Weights of a small transformer language model: 16 layers, biases.
MLP neurons of a small language model. Each row is named by its layer, matrix (gate and up: input weights; down: output weights) and neuron, and shows model dimensions 0-95. Each number is 128 + 32 x the weight over its row's rms, rounded and kept within 0 to 255. Numbers have three digits each. A neuron's up and down rows have the sign that makes its largest values positive.
Before each neuron's rows, "fires before" lists the tokens most often just after its 100 highest values on Wikipedia text that the model never trained on.

fires before: "ember", "t", "ic", "to", "ist", "l"
L10.gate332:096154121105131145147177108126085129140124136108147127172129148160109079065157155115096194175120157096086125120148070120054067152145131160108135108092147130182128148108127136079123159140176150123150068115202161197164099133133131137090096174105133196134119117141143115155155151114111161121
L10.up332:080114083121142165168125074153164183104181123137139165173135160152135131111132125181172097155100113145133119136175042083116058117189140122110108132125146165102141122153131125135124146133127137147108136137178114102165188068147058139138156173142131112137153189087134144132166157152097098163
L10.down332:161131112112108147162177131112134131154124074090140133156082131144097128113159168126083121113159107159075104070185117095142144123113108144131151213123198169092149138123142151095134160120079109142106117086096129128116143150065195133081147145064087101182126200172167109169151101160101162155

fires before: "\n", " A", " The", " In", " It"
L8.gate474:131067128139129115200098108114110181117219189160113101134137121144091135107122178146126189101161086096147110110167117113101138130136083113094167084198151157133147137093185110144184128101135128129175131101176157121145103109124127126091121089107181071183114146111161149106155139132154132143
L8.up474:147179145174112140147109145184160163132154100149099136104143123155034141072120151064129164149149127116111095176172097080110141173100139110143188145089193143109118116153178132105209108098158123114193113149142140168186057124134143113105123056074125089138149171097178167097131096098183100145
L8.down474:113109157134185168103097126145115074126128074131157098121106115134117142147131157107190100146144128114055127168090119152052134043201058151185192255109119124000157155143169150130104150132119105140170066134092113126150173124135108072108174133114191160096134147090124143124094188098132157109

fires before: "ed", ")", "0", "2", " |"
L9.gate396:131146106134167184141224105155126161140100134108178161097166068127132088116102138081099172182156133106118120164142145130081182136090144129107135105175195103142062122128112146084216171136173162072107135144137125117169074149087113142097188111039131180063175159118157077086116136126115097138
L9.up396:066055165101168111192124150137102125075172126114126117134150113144093143097121117121068111106103147073147141114149153110089130089120161081124141114134095129144166121074120127189093145119138115162143089104166151081172142121066123155116096112157134085175117136131076145106088143134125138129
L9.down396:125082139148164142191215166092114158116122173106176098106070112149089121038064173102118143115121122086053148118147063170125111120158136183114166143191143095110172147112158127132164138114116112069094143143059151136101086181117086107117121148153141077143129107101093101122125129142135193110

fires before: "ent", "er", "ir", "ed", "ol", "est"
L11.gate141:101060140158177122158172161143087090169139145103123119107159072066144118161122192111156172077125124130094100159150075087082103174105078075120134103191136110134127117122112139130104138150169119160090155188136153089155141081065093132099133095159126104076136111083137098197147145167087081071
L11.up141:138110182124084152145187106101064163139115107157138075052179071102122112156104154123109178108149159174144143088095131119163181129127103099165170109135146083131140128109101111126125118109091099156168169141108073109175168145147102140134134135173142136170111138120121078105149053081118098116
L11.down141:118150107129124184141167121180089124129120071141068107173123188134168195142172176178138131115131120146084191139134109119083106106161150174092146111130176137109158092108129119102150161136104111118144170155179078116164134066075086110062141148173171166109132157139115156113189176131159134167

fires before: "t", "n", "s", "c", "ce", " of"
L3.gate366:122107097119169156135131100124114134210087133129127189109165100116130163073120113104205132097149100108160145151111154132098153197116091103105079116101215163120129103111170108152130122149173111069140107116091118135115093120163118146101133131147187151174150113140133108137160096162179176124
L3.up366:086152130129152176146127100146156141112129146101185160140152172124155133162161141135119144117123135128118176188092096127068171155128117080142129136119121070129160158171092131123109110140079082128118145156091125156135113076172154115079143121126136138149082168138146104120133189141129144126
L3.down366:135073128133145159172138126126162175088128138158107133146143105143161143098122151107107148079078087149172157128122172154075151109139110150118115064123119132090084143147122143028102132116124111081132145112195088148123084090126143149110220110093163147109126189137066124100110203173151129086

fires before: "d", "ed", "ing", "ial", "y", "er"
L11.gate491:151099109159161147125144139116127160100097165152156137128160110108185145105174099085082186074066131119138060115145125115113156236147157072102131103160169074162152131134141128157152098089120133145157095106184104110101115117039124153085136062132191124140160187083147119041103138148131109096
L11.up491:143070123116072109107075109106110133077177107136130150099190108067145138117144070125067168109136131169133167130183108099121136077167100172164142141144115157123182185150102122084100135135099108086162170159187040157157165088164119102150131129146104105111093091146079059167112201119103108129
L11.down491:141121145098080098154120158163107151093098088178111122127130086105133151110151153137097115071156118107065117213134122127119129160123164104162186168176128140180111103141100099147154128156138134103105079132150168149152104138146126157120086208086173103108127162173152214144151113134069146148

fires before: "ch", "t", "act", "c", "i"
L11.gate230:121156109145162102117110109126152101120140116122101105122118149124058145161143141118103164118117079101110140105190140084081153134119125145118122110124135136129037070079064111111098117136126130123121179146068154158101079108154086162127128117105202068119172135138147171163124131074166168100
L11.up230:134127104191203184072171110118125116123134115161118147151150098087094058121173121146147132182095151119125064163138110138154179181105146076115123134101149156104077118182094150149077131163138128092081124100105139120122103139144090128087157124168098165106099119104137118133181020173178117092
L11.down230:116120152109134123119112106134134122150133133124122061121156180113120140145135168122122096070084103166076170083178118082177142108122099139160177182167130076085109132161105100125162114152153179128148137156038161136146123152150104168124095103135086167146180085139088155140163117101078090121

fires before: "ord", "pt", "iv", "A", "m", "k"
L7.gate377:161173159160177129158195111124168129072104109133093201182121165112072111102124071154145102134111200101159091167174167123125177178157171098123153105110150151170119130131102110140079166136126199072155154125083134139138157091104061132139074124145130121108139161106163126136064157132157091128
L7.up377:114092163164116126113148137133074172136102083199112095157135113111112154109162110120154109184154152114199154110106117079157116116167146158144101129071095130119115128143158129219180146104149079158157045128082157117183115137087125208112122171134149123137129121124086128135103118088119155148
L7.down377:143105175113103045097078142103093120151127074120080130183073125127136114106162163153113165126123125145192118113170130153121169093122095126122132109134112133124127064124120154162185152122135191165120089120116162174130110136097094122079077135130126092136090087136111094140155105161110186199

fires before: "t", "s", "st", "n", "fer", "f"
L3.gate444:126113115154143126132134089165154236135132086097108151142142121134068115136176128128100175042118129171136144114140108145123201178119143132132102099131144136125085139165108175118152096087098150062175087142169188144139110170138118129070121109076106159123166123126145118135117077112186178093
L3.up444:077161122158204193076090108253164166130118106070091164162183127187070166119074134129105159132135136133178148154125126131176137178082124108129109147101117096126053159127161117063110129134113123129135119108111154125193104170178078099066118151096122114177151110125122112123095131031217089109
L3.down444:135082146125175156123104141142141179084158118131137155178156140118106133070141126149111149088119096193143172121122143053109177115110094136153114173183084104123113133173152134102138106117117121102162192098161125151074106155118124115081114152103093147122080118149111106185109076134188161082

fires before: "\n", " ", "|---|---", " |", " F", "|"
L7.gate464:116155114122095170137165126124119137101171151146149109109115137177123088157169094210124145136129070111090134122190142161147211142136143144123109099107123118128155149097139129129150100116131149142154111071143135177137115155099103132119117126119099177137080075193127122103091107098136146147
L7.up464:123080157034174104176151083182115114172186104121123145072108114089172124086108120180073141131206169111116111144105140103154110123066102126138107135097129194122101144092157109062087114131114132089139157106162140094148168152127158136126137090094106181178068060177113129135157116114137140178
L7.down464:144108111135157102115149145020125145145155122168126149153103159172156142071111127159143193102145188118113153135094078151150128133138123145128150143134131137179146121115164185118107145110112091120124124108109096116091155155138122164083160097133102190147101136157136107127147114150190064125

fires before: " |", "1", "2", " 0", " "
L7.gate52:117191087187211197130194104110134144126161091121095156109146166158145102123185118124149157138118124055156144159153181146123118163087166069099128071103126116165122122146172109182175162117112167124108130153081173092208078183112137127077148139107131185106138134157148119104103086094178146135
L7.up52:098184116131139124150194095123135137144117153143148113086103068161100165149145121153127109142174129111117160138176134075117125127126138133121147126090139125118178199171140160105108214133089158119118148063083217140132118160096103070120154133093080193179117185167101147072139148126155164136
L7.down52:152095195088133152168129099162135138082127181094111131144127092098105141116065111135126146111141136118123135172141149088144123076131095100120160138115122132104160129138091103118125154125087125117082137133146084134145136080097146048102129163107086127170118180158102170091134101069135180209

fires before: "ed", " the", "ic", ":", "ing"
L12.gate564:142104153155153153078147125166181095174186120093122079171155064106123138158116124146158166070146152106099095099116134155095109134105099117118153076113093137117060146105193115136106220119063106119117159130114140084173130079088055149081106101149213094121140076153149146122162162134129118129
L12.up564:092109111155178138112116131087170139153116096132157106136167117112127137082138147118133138139157138085137148166065113129142178103102136095120139136085124109093163103150121166155146198166157092145087119124081170110075189112123156101074103156095139093139146181141090114133068186126101163156
L12.down564:118104123134114088127160215156119160067158170107100135148074207146122122119140148121163076101149179168127128123122103180126129109071146126146106144130088086138143106148088174115117095164139124089099118127094096134170192130152103179092098127110121115133140119095201150179143075107142171092

fires before: "s", "S", "N", "ic", ":"
L3.gate499:137135107123140143081138079112178167140190121107106181185141108166167132119145169135152108142155162128114130137134141166118110148138183113117102105136166106169043141056171133137122118110154142104157089104101105088119165117103085090110121153136182162110141083179112124151130171161180139112
L3.up499:125111108124116108094148151124174150129153036149106082142141120135137132092122142095180090120093124102099112130142114115086122126157106144126115123130162154137119088071147123134119121116112229065076145097112082098096164126024140085098112142167158104178144178147144131119138175147087132107
L3.down499:137126137122174150135119140162115140115157150149127129043152163083149125066144087115120192116168123203195141148134151110142090104138148140141116201217135091082090141110076124095131107147139128146131117165119097167129173106114129091083150115146110121092131147093118102123092129120105098129

fires before: "ed", "ad", "ies", "ation", "iz"
L12.gate244:112066117183128144187129123164148096148142147148072118145153167170166116121098195107085104126134143101100108109077159138081080107152100106077134088175094123166114121088113132123101137153135127175139130154119162127094132058139124168075138147100170108120134133099148121140121183147167139128
L12.up244:149121188142158187125185142099150117113129114097099105119132093113195119114142145135125154093127139195118114100154149161101114092084140143151157144156166115101168139160125163126139155142102164124125124180142131121108115105179096065138110080102123092157158144091114179090173104165104139130
L12.down244:075143198133124107124110077117151169161128040110130073150068098132110160127073057146166107155185122182158161090135147087140171122138148140172174190134074226115137185140163178153189149174095116141119070104131085135128140168110162046096140149175096144111101125098122083087137094106154137143

fires before: "c", "ation", "k", "ed", "ce", "ing"
L2.gate30:153080138145106079103141129174116148081055119132101147130171106136138180165178173101084103091146103133108100095141120148126105129146087195077149102123124099156133137116204125206120106127165152111156161107173103055118081103093147177109104090098134099109089098105118092127136122130117186120
L2.up30:132120172197136088052153141087097124090094126120110126081135130120131146141168133152121146106190069153165158196150136106110116134092121141141127142083140142133149119183150193152144110172161132157130118116168075121120120142143113151084110124134122123100100165142107104072096121145046199085
L2.down30:137083092127180115107144159119100143026086098092126096089138132149168133117158077165148121167149097128138124156098122092113094093100134166116124176153124160168180108159152122116100096137122101124133140132111127155117082099089094131107094138122109067156121074070135102137132092161066211101

fires before: "\n", " 0", " ", " 5", " 3", " 9"
L9.gate307:108126122140115100129215182135149121142106114132149129086121166150176209186162064148193145146111077085110162100129099164128119147053136156113079089146166114130079127136175128167085127110102112137169108114174118100112075194125133091151162085087133208131096147117088137152146167131129117124
L9.up307:112191071139115147105112143110129065106135177182132143076115140105084076166097137082141149162128069129125105156186140092125116186101147138130097115101102096133108124111142156121115101089148101120101144117081140146112161189162106121108156159132119156083133080080142176110154150131202073107
L9.down307:141124136147115092086123147144142101103110115146136139158094118089174180134137093126154096143111115112160086151140182107118112128102155102123130073180113137067111134115168096114142137126083158165111112114099099136148065201142131162143187138147140147163147192116136132131095131160129145094

fires before: "c", "g", "s", "ter", "v", "st"
L2.gate504:150167028153129132111207110123140155105147121046133214138099150156054079119125130111088094099097123173097137146145120117078174172108108138102093061193147087141135166168132143093095122101055120145124107072138156096159120119153120143100106100084071121129113147116111128120164162138138113091
L2.up504:141113102158162122068126103138117149058179105047126167104123117149110163127063134129122075074074114128113104164103132131157135098114124141149106112213127105102138120187126147145129123121112145163121125072180177198143136142097088119207140122101109129110171150073143130141171117174114128142
L2.down504:139081141122148131181159139096131160137138105118107179112113138127125130147146133141118114099128095105130135081095156163126186152136121105142091211149112084010165138173074184115155115121050137095149154153165120128119084069069173171153146145126108166163103095062132116181152084098120135146

fires before: " 0", "\n", " 2", " 3", "0", " 4"
L7.gate168:085135127098124089110110078160106134179121167113145132157106086157147129122123086135073145127176133098086156142120166144042087148108059174116157076105130138122146144078119155111076134145086148091138123160125048111110120129126102093116144102137116146116067169116105128107198106141124076198
L7.up168:103095096139175143080138156141159104156039072161132059107154060140158155119105099100208085094167096137037102125143091184086151137087128137129153144100169129117072187107104152165140163125080143110158108106051105173132072108103174130081158103146138092160121157109113192091149128158110097126
L7.down168:110107127147154108105163152118165179140131117107106134102141102136168119133168115119168138105163080127037148150123127190198158107178123248136118075115152105070120093112087134128147166128140112151130094144105103135131132082138123143131165123143138136097139129115109041158169137144130107200

fires before: "\n", " The", " He", " In"
L2.gate570:112141139098139115171088060132109096063110116144111158141108085184141135141143153155030088123136136156119121125157102115153126110163102165112162114100168168104153108134135151100102111091132149142158172119139079113105160075128136118157173090112120130090091133125164109073130124064175148184
L2.up570:131155141134147155152026079146103112107182175142081156144097137109080138094124173105082138144120093130111158176183140118122149159147037155126154124131088181117162079157155125105066095102136141128064143171129119150136143100151119094100169149089091129109125128117118129156162123117171117167
L2.down570:141093152106128160111123115142149088091150136168120129100111058142152112110141101145144086130100113049089115142149143139085185160163090145164212227095103159000190153114145119152130094148161117168139047109155120123131147150104123063134138112088172128130153171123122168127135107085124088119

fires before: "\n", " ", " 2", " 3", " 5"
L8.gate173:097102107139122107099159121107102088122123101171087118118128122106198184134162047176146142105119150096150191121111092166051099157124093190110091102130147126131145167157122148156192130094133204105056153165105089117165123109086155056074171118097112177174081101134160125142178133135141094164
L8.up173:116172124169173137138176092131155086194072157166072111091145145147144128143141113161171129148076120132174090161154149146150160090088097130136159118152141131138073076157107142128136176140141167112115117122087120130144140115126117135044169118072130142131103095128151144088129129150154128150
L8.down173:146149152147132091144156113137174180105095171164149135150093159117171157092097113139168136104172120125110078117105112210170146176146123147107123104147103124149146126092158106141143099095129132153106120093098164138108068083151102102155112090139186113116110119082132133123117131089074127162

fires before: "1", "2", "20", " |", " of"
L7.gate460:112091124166141133119136056092169178115147167139124152161158203116106136129217113115139113137098115128143155070184157161127140140163070050130126114168169124143132103122172121101085117108072154176099146069142135101147132222169181107114111076138104099088104130173143152113083180154092111173
L7.up460:176123176183075117142172147109109147117088135130139093114096142168136100130100172136130121106127193179113145075125156146124110104130189138117145128084138129138149108162132103098136134122146171141146115151124180122165150102159090143123137191119116157135190107069108129104129132108113137183
L7.down460:105087174141163156140101086073129149109058137121118170097107166110087136131064121129160132121099157143102135124106154127132117087163162123127148135127119065120164113145076155149112166113098174119149137157104147149148154085176129149089092126080119170106152156141114186124194124132137099133

fires before: "y", "ical", "ra", "k", "ic", "ia"
L10.gate107:091146096184122123144108113090135114119204125111118204135071171156089114140115148162094126209097160129175041077159121088137098121107114156090121106053161150152176105077151119142139110162163145124146078112133091144121151099117082113152140117142099112138192096162134129097089143149160102132
L10.up107:139096176149188121141158143181150139079133145172153111148091076139117168104060133142080089151091153125121114052165099119131102074135084144132115116147202149149172157078154115130146081129089123186112113183117123090133149114080134125124147161101147124203108090133080111106147120171187133123
L10.down107:127164124157124122055125079144123097164134179133140145125108157172151100081140136126166150144132073183083174094156135145107161071186171195126106094123120135113119089094183172095160105181085150044096122093151071115068098064117062127107118107125113114079113138130167136143102136151111196123

fires before: "y", "ic", "y,", "p"
L12.gate25:045127145147141177142121074175168152139140190100126120067113157119091128127127136149108141096135083045120073068163076106106189128082099159055138113092093123151132123143108129121123124137144120141114140125165093145118162100101099142152111094180186154106109148107099184100068088152144172124
L12.up25:078169152121152044205157150160171123136147145135177148097093104134146142108103126178123108204142135148147118156123113113118100095159161143111126113145101166133129135102087123114057114072151100146115123140205103170140154117159133105149164114133171156163063044030154124137134149154155040133
L12.down25:139110158141143143117126101112111105147148153109164192150091178125100138110120158077109128062185059200112132118155032103154104141170115140219115152118130164158093140155171067166181099079134118125111138147133122096165117084105120092114188156114051145172076139104135102178116147146086094151

fires before: "\n", " The", " He", " M", " P", " S"
L11.gate568:083147142155110147208135073181079163117133191117128168140128143118104123079078170119050104124140103110172113127178101130156167126131144123086146087175198100163143098082081109157127072115127105140113076116167142132099107077124116108143102112081167085171147164110172070146125140171135127111
L11.up568:145165094157074141109120103139149159142170110138077076080159135138101189115098163085081154156201141085147105153133079100122132073148086171122166114103127131122114109121081148067146122099085135149155128133109129140161141143136141136150108089077137090168135171106181096117132129059112102132
L11.down568:126095151133129179146109106150112112136155126124174132108093037128140137171173076140195101175127113139064109162164096146076138168172059111159147179161128098072155150125146124102162088118131145094165084157108104128208131132117098102127157123087176131130105117113162172097119087141143095135

fires before: "il", "ing", "e", "z", "ed", "enc"
L9.gate680:129148101115126149166112131130123199153077139113127076172105132136097144075121136151110112116150146128156122057124144095115091146066149122102119114097215166158113169119151066174140093110183089112155090131133133115085128148135144150143136090165152126135090142120159141087118119094091118082
L9.up680:087096112098168174074091137133141176157117145182154155067157187146092150129058167151127016157097084159144141080096127144148168095133129150124083124119106087162149149148202126146170161072116102092152083147153094090109113127173143122120173170092127077160156160141205092092183125151045137145
L9.down680:090116153122156148143136104146138103139123083098132095142113109102174147131072152185109145152168113145066086149123172099094112144134103115100083097194150093076103165160135123104132058131170127113143096124140156163151151098090135115106180140088107161050122125097131133081195161129161131176

fires before: " |", "1", "2", ".", "4"
L2.gate357:125139157114145131102156088115103135131087102105166138149179139099060109181161109109108135116057147146155106110132173206132139069115079071105172111107213158157145076070238145145159101115070144094095158109123180119137121142146127135075119170097108142068125085150149116140173143139106121084
L2.up357:060161159105185133140079133072104108159099103146207155065129130151130099169168162138076158140085201143112165140146175160111144122138139162121133121081181130132116108175178125084147141091086106136125142104136151087153135131136166136158128168125115098105072054128102072092093124100091170110
L2.down357:130131092142079109096132128107100107089115088152136133142093174101101169137188102163128162053141133111104134136152122165197204157149131171183138235121121127066191148134125217134103123093108117175119150080095099100128124160150125093082167101121068161158151125108125108140152142124103187134

fires before: "1", "er", "2", "pt", ":"
L7.gate626:090140142184134119138160126122110139109139128102143154178069134118119124122165134092083159143127156124144099153197114135152101123057135120108118112141147162135121124112091142115179131118131238234149089165155150105177091144099135085085132144159133107153108092150142045087101148154070120141
L7.up626:084158176149154110176163152097175156141033125128114071110138145123066103128119137106130124091140108097125119134087127158118206171163135063123141131084155042144165048176129152136135154099091135138086129124116147146140091128132123106123145107135091064165166169103136106127068117126111140128
L7.down626:152193153096149186112093136070131135119153151108136106119124174123116152101159086160143144138077132121126178152127100136132127078084184085088132073087122099113081127114131116106159183096108197136163086139130140138200109092132182131087158153130114131134131169172098218117183126139178133130

fires before: "t", "inal", "e", "i", "o"
L2.gate443:113169153082173135117111168167136127092066188155098103103134069133142077155113115068081149208099107115164118144113133071111105177140081121142154118158152128176139148050105112125111157122140112142146117052122143086072094166140132174124139124113113135159141118092206190124122112136178119149
L2.up443:126171052137122104076107123171169120110067125145129129097105146074142111144115178127114130152124171110164153162131110082074177201133118112088122150123176143105164123114109138092148101066175180166148126149093134072094056164111141201089097086102181180140122077085171193086156122150146098172
L2.down443:118064115098142149139070142136112073083128154084113083110161116114146159174123144168070100136108073145116119082138158059176134163129113150164118245161150152174155113105140155134079161139158122074114104105121154128117106102148144117138175056056136146189142081122146140161118070149103136159

fires before: "ed", "e", "ing", "ation", "es"
L4.gate568:098157122142116098170140109133154124107202149204130119192106133115114146163124126124094106110090130066204139111141180155117077170102144173084121083162138070184058082080123093084105134127090125153162121122189095146121174091117100136084077124105137092122162188153171094102114151140128116166
L4.up568:142049089140158170085152095108102194151090123108135169042159130140138131162126138092130137201131111139077101141185086119137166131149074110077130101108176127152197120094130122206130122075157170127082109158115112089178077149185125108087189107084146139115105096119084147169129062125152116126
L4.down568:144085102123136131096113132097154110110142170135151034090155128102151104143111111130195111084146084175039133151071147081140102085151106169171168235156126131060148136177122180129184120129143126160132157140096131093145148142120129095132144094106132174161091106099139163122171114099096170061

fires before: " a", "s", " the", " w", " of"
L2.gate231:135124115149148221144132120133107159172098141110164146132094173145113129092156096100115125156124129144112139114169118090060149133119091147115177090106132128139140130086109073111182126128096097122165123164071141058178133072105114074082165155176190115152187071133061125122164114080075118180
L2.up231:115104124132119179059141126129105133176096112138169111129167169148144162196141120072129126108139108171106158088128106123062126171131153099152157120110097116135140156097139121096158095168098130149128116102068148120176139181112070081152098083179126133124176094133054103121122135158108162112
L2.down231:112141119040075118155183118116143129092095092184171127083133123133131181127131118141139088138189074151143201113155157116086142146176124147145195165100107098074130141159119129085143119124082087132147099089045152156211135120135095124106117134181172124159118129072113168146101082170136129085

fires before: "we", "k", "ing", "ar"
L10.gate638:166131130122101137092066110087138142146171121101130128088076136192081102167139122095180141160094103146167150123141139090071169132117131191085167094079149126137058141106182116178119142098102163147103123104165052104152164162126158072079126167113116158105107102171135151120141091112115115117
L10.up638:133133121136110084067129148130095095133145157186156128154137083126085131096119113113145116114086159185082139091086129083139144125147172139139144133131173146137088151137124154158163128110124156176131122097137093112151103138145148156187175159122115116166168068168156130083140100123161183141
L10.down638:136120174148117139158153141171145144138140110179066137123078172154147148133107157120133147165135120103079155151101126178077118124137191108138091134206044128120111167167146122116104140184163104134105078126218133119186061113137136120167132081070137127133079147131094109163147125127079158129

fires before: "s", " the", " a", " w"
L4.gate213:156116164097095170100133106114140164163105093107165173118111132131100186159151160170088112178163083153145138143190113099083108117134150074111190094110117093150108174118141081115157083106098175119107148127072107107150153134054095114124123081149137124138084210166124079148123095152119085168
L4.up213:147151177091117149104157150064173158142087121094142144126112161129129113140163143140058101158136074150144114137095142143096109108075113104141165131142127092115109204163125118094160128141119158111102150135109119112128110120114064156185093130118133105125127178121100139109147110144140115153
L4.down213:132200145176159135141058099118095147076118143206143096113137124146169140105142113112069124122194046117149126132090068103122091187178140111130149078115103090185140129143146128107157152111146093123216085081075145164101160129160140148182143103174158071175121093142133175161162124103156093134

fires before: "ch", "t", "m", "ound", "en", "r"
L2.gate673:098139126087141125074147116118151144142106137128105151190148180106099052106171159143136160100074166129158156108110121157124184083120126154099105113159176156184108165083090108107200072056125195137179133121097142121138153148176123157075162063091154145095119102112146134100093142128142118110
L2.up673:152090125161171209111156142105184109108174108153136130145199142115157144094134122084053123146140172150149090150147123148170087134050112070142097127126125164119109121130133177154137139154145114110175107110127153109206084159059152158138139123155147131119148133115073084105156139122088169110
L2.down673:141170135196096159158168144146150165101146164099115116175152130125177232096164149097090129115120069110083160040166136064118158139104162183111130128135107122129135135131108123119158107149135128113087151102113143163158103192117160128078096100153142084171111124142105084120162103130165127160

fires before: "ition", "er", "ed", "x", "ul", "anc"
L11.gate410:149143118122147167113158176129117128111096123139101121168113116087058096109120166177174163113132191071151124162186149108090121252090133038101163090077127093158053126111052144178106165075126167118147130159113148113137140090136088197149119130093118097092141125142191146156147104148091107122
L11.up410:124106123138095118193113127074099144076146128142146087107110114093090148150151137152120127099152153089196062071121150163181080131101123150135147121144144166113138194112172128153091152103097185071162127156149081155133167124135185056107128162139116148100103095104134117124123165150084177150
L11.down410:139088082133145124160165164119113173174123088160184157152135143121080153133087156170124127098105148136107109226072100111117139100123180169122142121103090112195117177146143122079133134133147149111133084133142097152175072121111121131111087164075085120175130150150131153141170137137158163168

fires before: "|", "\n", "00", "–1", " 1", "A"
L11.gate564:129172126106155124060196133096129121151168157135167127103061147107149134171174110132136177158149088097072158129095135120124080137130156095124133082101144117133103074093195131089173104138171135206094128090152188169149107186132142111098150123148156110109118156161143173094131145102138127147
L11.up564:173091147121105149098194127119083086132128224107106114035151115120162138140178163144079192128161092099112186102138168170106085082105079145156116110136072161115129142168147160071156114122173130118120141108165140169128152135172104165160103096098101141159092044142171107091188127157127114101
L11.down564:166119137176145131149146188069165070148087091140149097133169165097062120097106109120158167070139145163160096146121122140139141126160127131091107177172123160124086117089126158101166173080140120105135081098076027096098118069055099070089102097115099153156200107138142137100161132162111142099

fires before: "b", "ed", "iv", "pt", "age"
L3.gate256:135203093171136132156117119127131180123127085089155203154097144126169123040200152117095108114117186071095138136182099144098154126158129141139117128131130177149144134092125120109093144134113153080097121155066124119081157096144139119097175173132133150094122118089164040090044160096142119116
L3.up256:114120186132134128104149141078151122092108049090122178151113142118168133150110069105156088105088142122120170142104149124127069163157151142126149132143132209128067117168133169105158119100154134180172073132102180104158091136081130170135117082126152123143152079098146131114153093109082169162
L3.down256:150122174162129136134153137120147169175087086177159138152111125120169067140105112194060099094131093123191081072099089133145075104197137144114101090131125111140104101151099073157120108109201162201122090139070128111113085080121197093111127084172135117124148065099157160123158073095080104178

fires before: "ivers", "t", "st", "ion", "c", "op"
L2.gate539:160139114138099153077109106146129195111166152141073196117060110135168111126106166133144141107126184144133089077113092142083240154135090102108140117071115157145084094116131101068123062082127103107172086161065143052140084118138137153146133107095112170130073182109130143165100096111191195109
L2.up539:080136130141137135126092115169102109091153109156118176110154123204114110087169147096113149084136117098148106173145133086110088157061091147117113134143079094159138135162126185087134086141094156125138117105183125100089131130095152092089110152089116103088144072130191193158162132162189181124
L2.down539:118149172115177123123099111127106135077143096119146125164144139154095133092198108096109192120077159098082135175135102110113158109132152201144129161153102085110099112142150168129078062127155119158077145135144097072111154106145121178065135154162089140160161072161126171222195101097151145090

fires before: "st", "fer", "s", "n", "f", "v"
L9.gate474:115071132170131138150143116115103125089161118153114181140082102169164115061103157117113126115061151169120127083175116140137099135126131136132048120121163115136105095150095115160204100146118142112091142111138173099115158122120135179124147154101140117076115160138112064144132145056160136147
L9.up474:136153185159132188069092126154089135118104175107087128097074171131125155095131158124125138096105142169118114137133123084156150168116103149135089130174097156148093124150125152173121090122099176167184145164082086087158138139076143104090114195105128188157135116113101141165107187086157171068
L9.down474:099098110130147095186091192142116132081159139110152135142177146173084118127100106185078134112096091138134095112107107155166080153094156117118131097101093077087112097209137128124167187085111161096148208111164163153101144123186127159078112106060165165130098108155187166154124119140117073127

fires before: "ed", "ag", "0", " A", " "
L8.gate661:096132098136160173160187069110183110148125109149091116103129153127105132137142137092166138118093105116140080104171157144086120154115142111080099058202184077141105134126093125129088128115155117068111131126134063101194087122116144112069155066088154110110183142081152155109142165114147113109
L8.up661:137186093078087122128058108160076102137163124156098135112164140119141057114126128129157111192129119166107164108148079163125158038096125174132130120186118150132132135096115138159124124138118073161178147140181104121128121120082188188174116071207141135086102102157091150115119155087173197077
L8.down661:076129129131167160152123121117117091177112138043133111087153100142128110138137122128134145155102145129140125160095103151183101102119170123088117078157148093215107156133058176129157084118148057185114165144103192122141143142103084117176151148141117148137129131104094148139115101175112105099

fires before: "g", "t", "al", "to", "at", "n"
L3.gate561:086120107097176087112121078081115178107193120129180146151076123171158129083131169103130113153094186120155152143126083218125089147111170195122131126124211229146113159125107036155147119149175127122190116210149142146104158137118089141079083129150169134140119119182176097136113159083184102073
L3.up561:082128190139165112132097055155128112138132163127095081140175084172131132121140135112150116186178159106124093184165086076137122165124164148174128139135145161160067140105047112161126151169156150101139120143152158107143137128167120111095151092109116063116211082119133153154164170135097156095
L3.down561:139109129171130118132146063116119160123200152094206107110114089137105100116078131137162141170153125126068118111115132124170133108129169138122126199172145135117113201076066045127158131122171145127111129090109180187095156132088070115071113138116120120156136113162135077154129122114111157113